config.yaml
n_layer: 8
d_model: 640
n_head: 10
n_kv_head: 1
head_dim: 64
d_mlp: 3200
vocab_size: 8192
activation: "quick_gelu"
norm: "rmsnorm"
norm_place: "pre"
norm_eps: 1e-05
positions: "rope"
rope_base: 10000.0
rope_fraction: 0.5
qk_norm: false
attn_scale: 0.125
bias: "none"
tie_embeddings: false
parallel_block: false
init: "orth"
init_std_qkv: 0.0174
init_std_o: 0.0
init_std_up: 0.0174
init_std_down: 0.0
optimizer: "adamw"
lr: 0.000471
lr_mult_o: 0.636
beta1: 0.9
beta2: 0.99
lr_head: 0.00436
grad_clip: 2.0
warmup_steps: 258
schedule: "wsd"
decay_fraction: 0.902
decay_shape: "linear"
final_lr_fraction: 0.02
batch_tokens: [65536, 131072, 196608]
seq_len: 1024
doc_mask: true
train_tokens: 902600000
steps: 6954
dataset: "wikipedia_en"
MLP neurons of a small language model. Each row is named by its layer, matrix (up: input weights) and neuron, and shows model dimensions 16-207. Each number is 500 + 25 x the weight over its row's rms, rounded and kept within 0 to 999. Numbers have three digits each.
After each neuron's rows is what it responds to, as a language model described it from the Wikipedia text at the highest values.

L2.up378:491492465491512473514489510525502510485411485509526528505479525496493511487523528508482539491533509484496509519487524490486482491464460549464502473528524504544509501509469482497500495508474584551516542552493525510533438509522485513512529495551502496479496493515462527489497547470495442467541513494487526464475509511521492518514485463490508515527472495486481446486524490525511523496522527473490559503479513539496518492493477458512513472520505500481513534534503479505526532523501501515493474511478517474503490536466488528524527511520541491465518480541486560510488565497526526525
Spatial prepositions after verbs

L2.up1658:481455483509466490504487500458444478528502540497484491472500525517503502481518477513498503553466478512507534487501517484504467531552492450520476528497521460515485467511551490454451520531497535518507519498476463492519509497466476516528487533502513536488500508504488506534483493492479478484471537527511545479478529477516497534518456554493483518495488494514458514505464471485499478486524480462510492473480485519438508531509497535517485496523452461533455521448508478474499441492502561476468494479517495518518500526484454479511488459488465498539532446522501521526524460464507491492
Name and color fragments

L4.up2989:485525537508456528505525496492508478488453522552511470488476514497477513480515488512500480500522496528488540496505503564490478531512505462473483497507514484523493479499539499518485466495464467498471442504492476455526517504468527520525485500497515520497521523456469500511488503504484507496491521510495467504475536461486487495536491529500484491481487524494531491515533465460482535496513531526486519487511469466509464489513512532502481474513525516469474479489469507475497489473456527499508499530475501452484542505533508545471520438533496490513477513512595520514538557502497509507
Numbers, dates and quantities

L4.up1559:464512501480513511446493507502515493509502545535498503512476545486494498513494485521520454505520478459473505500484494496484519505525475477456517497513441510525516496493485506510551546475510510504460496503492523511495516434482504516499493534553523530505505489482493524508461486469532488491480503491462509472522547501495462488530490503475464488517505466523518480525464462455522531490475471520504486486469513489502507470530481513470472518477485503474534481518459525549493497482484504496478481498560498483486505455540461482466474473521572418498479484520499495481509532471499474526
Mid-word name fragments

L3.up1560:532457530513502512509496536509526529483511488481491506499516520487500490529488524504479477497513502480513493506490489468503510537515495495541516532567540542479480516468486468487516495495512545529535533483503489510505487511533521496515507464513502488506502540503531508516528479567569477516495510489506503495461494495490496517475497494487487510512492491523557465506530465517495491498487479473516460484502527464496486529503473500504498504482533466507513519511513504454510463504484432477545527506492521507516549549493507538529493491510491522535521479442471468488512473498496513511
Article-title line breaks and name pieces

L3.up475:496483519492436496521497479485485504513488497504517508490487491515484521526472514525463478511474484487507506536494508530519463493511459501537524508509519521439471538494499485525511494484508495490569502505481514480466471484475500486517490529526502541470506491534526470511534478479478472546491497521517492518541484515511499509483517485493495517580486483516472496509515535452495514523482502541485471505493525503549526563518481500517503503528534482518510517482467486482456548469500456488481484474470528522516486553485456517492464529488480483513517489446537485473521450540505492515
Year final digits

L2.up1438:508459481504489521515521501501490527444531497470503498524552503475502462452514516514544497499499475476515481517499467545501556468520514575471459544482609469488495468462485486505478479516463506482470520511525524492518512519469516545483499414511498499497500526466518486512489455452469530485489482483473469515480514515505508529544533495506494486495504472482485507468512477471507503515499546514504514515436510510548476499503502487508548501500503503495492514500547522505514535517484550467507506533536468490529519489495530462490506519534537500510470509524520496476540488491537515494
Table headers and list items

L3.up1337:515541468504528477508478491498477498550504489451468552503508480494512481462524505488506487514485497525506481481508514522566538503509532452526510488466567473438483484499535500464481512481478456537516541526518478494473495502457488540533531469480525473509501452531524483490457508526471517552496539552478456504514488527471489436466464483484503515482461432473528502542493457532529504491473512541485495482498506500467486543525494522516507489508523504558500504498499481474470511475442562500468474514491534521511508522492489452515506488473456495516488498470551506524533489497484507490
Numbers in tables and dates

L4.up2834:495487494508492515506506501458473491503489501497448519504453467455526506511513504507499423477537518496510547482492465527514481533510511477452518480490481469512485455505504461504569567527523489491488484467507502470504520502486525484494446544507447471529511467495502476497491493506484494482500521481495487480465522470465478463520512501495492475523520502501472484523500535513495534491508469495489519509471556455454524468545498522506519518486517520517476498498480527495466519551521475485489518511507512503486514485520491500445543485533475468499495547456505434533492495514488490482
Mid-word pieces and table headers

L4.up2945:505551506524487499498515502430467477502496498519485526479538493524528527468561506467486459505578499504508523492497486487514489532557536475500471487510484531518472504507444484503530518507484488503486522532538476529498461511484500472512430521503435485474526484470468492537474486493499464501475483509542504531495497505512493461487466502526513521473480518502479478504495530476491498492472503508508499410540459507443506481486513492528495503520486479514495489459490548501440525490513542513516498492513544514450507519483500511516518490521503488514508538530534519513489478524472468487
Table cell value starts

L2.up2153:543559526506472503514510492526418505536484495541493506505535493475472510493530495510503512500551460495494463537491487479471504506482532523529480492503501485481489499451478537443514505451465477514523507486529493506503478501493502512466481510499475474503500528507531467483520457515511529523483533469516498489504493509524506507512453498500530515487516440481544546513528480508533516466489496510507501507467459494526459506516518519498512528521501523449521504503515504525506555522469507563531531460505511479529505489498486488520439429501553524468500490472530515489502530486492459465
Word and number continuations

L3.up298:511523459491550505533514523471460476500561477503435494527476455527510511506510475487478474499460511511484505468498482448491449499494492462442522522512479477541534470460513539491526454455503477516493470473525540491481477475521478492520535492486481503502510497507444470476473447455503511519510485477490487500503469525524483542515474485490495492478494487480543560529482522501491511496491521478496503509576482464459485522480518461492457459520526474525551521507508501451492443504525501497469485500477472501467522451529500501481563476472525489483494457516567500507478499490477488475
Preposition "in", compound pieces

L4.up1929:434496522492514517494543456473503467489481525503465504474461508462478476502473514525474489531487514550480491483458462490479533517536464439475527472516535545490513464500507456499493530492513536499473464477488512461524466500524540517469502527477479503499503498528489515503472488510516533498483512494510444496492511477511487485517535532506497421446489555516462502492557471518483510533515466469503521523528493450522558517482435486518495541527527542481481478507487500488490486528476501473514514475497520494497519515501496519502522473530542483527525520496510525499482499483509480496
Word-initial subword fragments

L3.up1817:504513467508462519459504491535486532549474476512498510487465501490485521498500498478505534478493515476530475554502470546442485514476491491455467433478492486536495499482487521473521470508479469475454506500496533495477465506467478453510512484505501527494507488471520487496472502499501519423509475545467535523457522480461498481484457484499502514527494473506481504516482490509461525482489518459492543502516473572515526519537482480510500490562496449508535514504482499520498473501468512502494512463525517568496471470478490514500457453510479517512530508534513487485513500528530526469
Before a named entity

L2.up2828:496469453513513495490420458499485518479514483479488481488488554554503465505486509488474537566511534504528535505502498530483530499458511456491513486512476516499483497492530512529486479506547462493495514506499500488511497496548552515516499509498486500509501442461493498502476512531496505519524505504509513512491482469515491497503487519485494483512510519523516465483502551511479501515491463469481467482563486485481507552501547483573461503494492478468510506525499496480499505492481483483489494501523476492495491505489570520479543488492534502497482481516493495514525522464492516467
Predictable word continuations

L2.up1638:521469491497544503506540523525463490496520469495540505469494460488472476523475507484505475510504533507547497517499509493517433459514439524489521507449511525530536495520544512478516503502482474477495510488469521509485552497467485522549473470493526535498516504518480498488510471506522506522535457488501555492518501527497478504528471521484556456529513539513506561517488493511538479478469505530489540453514534475457502485470512488496483527545529490506455515424470539502517461530527548484484511486528409485510521484499535495512472498528496495515497546464507523527491541506535471471
Dates and attribution cues

L4.up2302:493499520522460516524545469519466504469476497483500494462525506505484504512490467525514469501512534566485487461480483470504516509559490456518494502518556509511482479537477499544465531518464493503478496499493504509494534483438491489502500496456476520521500513506467476503520516439532463496495527499525534526493524440504496506508485484511487496517498517475516540486506541499490554482477491480480494498461494466497489546502510460500485512472491534512523495499523511538503511516525494512523440524517445492473496529506499525501564483480542475529494539471493507527492483497512487497
Digits in tables and dates

L3.up2560:455532484511491489466461508528527492496485523534494540460518492526497481481541550523563502461494489475465497508508481493522458483472450476511513541523511505495498501499479492493485493529492467520505500482517502504483463482551500537505504516481525494498486476480492481554529474544512515455493556451485543512526498528500504523509553490496546447539489485490520504431503552528526474470510514505497468491473491492481465492519514503480518514504553517537481478502476509502534497490509530492465526532530502482466513490513509514453511522550458522521458475496468506494487482511486506495
Set-phrase completion tokens

L2.up1448:476486505509464474468504521441464491520509467505517460504488540559502521512476498488505470485468498490464493461499504464538525510496481516516534483530466536510495468497495488503489478471509495488520439499513498523524488501484526447517509481512516473515498478464501509456506484476510483502528454489492519482529508513474507495506530468512468429527501538488487516488495482528552557512481522507482516495487492512516520532509493472487469488479493524495528471507491494474494506535523498522511495527509479484494511510506485533505532504513460480485425512533518497508453527485503522521
Set-phrase and table-header words

L2.up605:524452515498500501483496551544460503481515433490502521505494499503502504489458499519518506516470480522531504505516527453492498515475504534515480490520491500496516493521535495474510473511479533482452527524514467485464498501479540517487495503511521464446498499525471499471503500510508485511516487504475539490487485504482505501548487501498525512528514501480487525493475509514512532532499501511496434473472499553474430529476487516491506490517523481500487484456500507528496470477496487499533499494499481488521502511478503445478515496509458490555525460493515557504543500536475488510
Table digits and over

L4.up2501:514500445494509477493538478494490516527503489476518500526460450509506487525501482493471486547507499494525484512499498478524496526466492453474506490465467494559496530488474485511539503504520486512514455502474496517514487499488483514482494476528505525538535512498501480498506500489474459481517492420552481447497532535512500507501519468478508493536522480532500485518506492527495456499560452489473520546500496498512471548549520561488454507484490509542519453534473469502530534541476534486535534466536478545492470505525496556499511491486502488511465458464497518524498474472523489533
Mixed positional tokens

L3.up1710:478466508503462523558509508487489481508522502529507525507507450497447536542487538516520496502479502501523508470483468468516464495465543569496504479496509480508490514513524514518526514528486524499512490511522491498507522506515494473528514483488491500507495470504474494520515537503541452478544499490549519506493498503505496519538540528507412527492524516513515483453497491495503533513471538496495472512541478517508494455511467497495530497531503520472521499486531497557499516496567496512480501504512451439508476472420495566519510564527521504511484515515509501485543516496488488494
Table-cell starts, number fragments

L2.up1442:465464444500470503493525469451473539502515489493491509481496473508525527480514533457519486498539484481488501496497506496508480517496517541465534490517465531462485494497525514507476537466544467525500480483475558484509498502531498487479494501512483476497523505496504481522526482513461497507502493514443494515494474485480509491493484511504557524496495497515492470494509473432511462506490526482490474482549558453477475520490493547499506514503514514511522497508465515555503477493521467507537499443487493502524508528475477516499461482478509466457495526492546471507486455478487441505
Wiki table cells and fragments

L3.up2037:507509459500500528481486449490481513517487501490502512494535501498490504503479530459489551482499529513477488523510470482484481497519501536514453494474481459488476506464510507505509494501558485498492488505508473473500510497552528525542526512525533440514486524502498534524485531528489528547473504543499478518467468506518493456501530486509563560461485496509485426510481477544502487505491527507507553481454477511533463491529479482482481496496477499500525479438504521497515493506472480502489563509505474501474531486517523519493415467515513497503507537478519515531486499546490524492
Table row line breaks

L4.up1516:510494530459469519510524503527538498520449459519477520493523539474516507515527507516532476484489512531527505536521462497462482472513510500478461552518482481504492480520514457488497493439547461522484462572494516469520534486546489430469472492466469511503508512518504491507459503504515557502513485492473484512495507492471494492541492519476503495482496472507495510507490489437433536458484438461456550512489499540484523482525492525475507509508516497541493488513489513533445494487504517525486488544537574485489498466496468489454488527526521489485512510493474503490495554490493509465
Mid-word pieces and row-ending line breaks

L4.up429:501447511519533524500536485456483518503515478506475509526468463487542494505468487479493490502531524486510507497508485496525510483492522483507497491467519535494530498476511496516524486485501516511492495528519519474522488472527547469486545477545522527497502516504536538492489539502525509499530538560513509480530457509460492515506488536528523516490550504506505515463502461496509501504505496533511512532520530514437484496515492498480491533552508492554535506481474500491517526478482462497468504469494488454540519437517512519476497486470521497511480515473508434483478487464499519522
Birth dates, word fragments

L3.up2935:505535501499480469440558482537486459473504515497508493506484496496489533496444526518475500530508496513560508495483481470545500482570501518461492529486522512485508496534486480561526524524444558475484549518539531477517534536513495486535444464552541522510501518529521475506483452531493445495512522497488467493481490487525516486503495507488517495489511506468508528496508484462512483484488550484500552503473511494498504509493474495492502502533471491507501514502458494468514491494529519469495481490525530515521529499528520505471531490516496498496466551512458476492554500520545467524
Mid-name pieces and initials

L4.up2996:506505476571470525493503488464533494491510510565487482506524472522496539513516475529475488522490500500515497492518497520476504505526529525500521470482535502504488480504525522500519542491502515508450502466474536489498474507546544466501494528524458498512562514484535495517499513437486558464524503470510538501520475509487462492450474555490496501504496485481497455444484493557474559511483489486488446524539527441506495472565517532487501507486512487537497462506531511515455475505507464477536530494482506474468481493507501506467540555544521494475478504480507494491474493519505494472
Completing fixed name parts

L2.up1870:458484534491494473516507478525496507467520529486482527480501479479456505492502515534464524526521506504498500537495467507507518537523433475523483499531534497529488529520521516505476535497507497512506532463487489493522455486520486447526477492490471500492501484470484501511481481454554472514525529480519519505513487524473491492566460508484500490529510441497457490555482485495494495467456475492496493503479514466522472508564494535517519507541471526515572499474468533491487478494482509492452528486522517527562448528467458467511481473475503519521478515467511524498534498526500493535
Word-initial prefix fragments

L2.up1073:514535461512508494459490494498543489542543485515492465504511481469477500463475529547520489477536525496504487472499488545464486487505479513474503501519483488473506483489513528533469495503505496489550493500527493468515533549546535477487511507500509528528500527530507438508489513493483494462450543450452483514511500513527470503472554518494470491477540514501516529494457489478486523532490514490512555481512523485521524457490489472496484481469537495488486507482440514537501515509472519518547476508490478495457523473482507520464490487501526484469445539522509499510492517497488546487
Article-topic nouns after "the"

L3.up507:541503489501517508501514492503538513445510524475504515461455489507528534468469512516475510520503485474496559445512471424481491496498498444513530534541534497493502510463520493499530512443478518532535496493494507456515474427490508499499510489522498513491507469507509465504494495489530505554479504496503466517510491466498494504469559472491519476493505472526482494538474459508492484468500510471477526497494499499501459514520509514530490504464513463522531508505526493485505468482500467482511503518468543484530488499532550525554522500485523459477479505472461466469501500478511526545
Leading digit of numbers

L3.up2122:472477517496497502487490508475488528496474518469475519487534487518490515565453517517488473534530498484456459522480498531511505473483497505489489474589510556500519484496558485524480484516534457479458464489473533545516490511514480495531475478505474503498499486531500517547493522552498500488519555492533498510495508486488492515518491499501509528455499523504547521479484539500516506541489506467504496525474526536464536456508465483497509530553439467490447490470510498502530473510505445553493509492554474532532495458533532475529501508448508503495564545465523516522456458486472546512
Word-continuation pieces

L4.up1759:474537522559536525495482500471502495512497481483484449502481467466530532453486544542491474489531489485483498474502521544536490472497472518490503504517539493495507454491473502493542537527491482512525471513493542488495498494486512490510472477531514472515546471503490501541478490503510469486495480482498502495513480514489481484465494506400490496500485491561490525514480441498458548519483513489468483486482523520459502475518511479480482519505511508515512476498492498486516488505513485459502518513467520504476494449517529513479541464531503523526489509489508492522479518482513486501
First-name final pieces

L3.up406:495561520494495511517498523460498509527509526501534471492512479519515518523479506498469536535521544514489486454520497464467489532543486548529496501499493498473482491503500478516491460489483483529496524473518546513520466507514485482534508447510467505538499507487453540534516508528473508548484458487517519475496493514518496482541507536521510514485511472491476477526511499490513495516483490530504551495479488476514490478534506528461508533484487499524482478517547503446508492488508558487504519470486519494487510480487517546514443458484511483462545500494557548501539527510453509483
Word-initial "re" prefix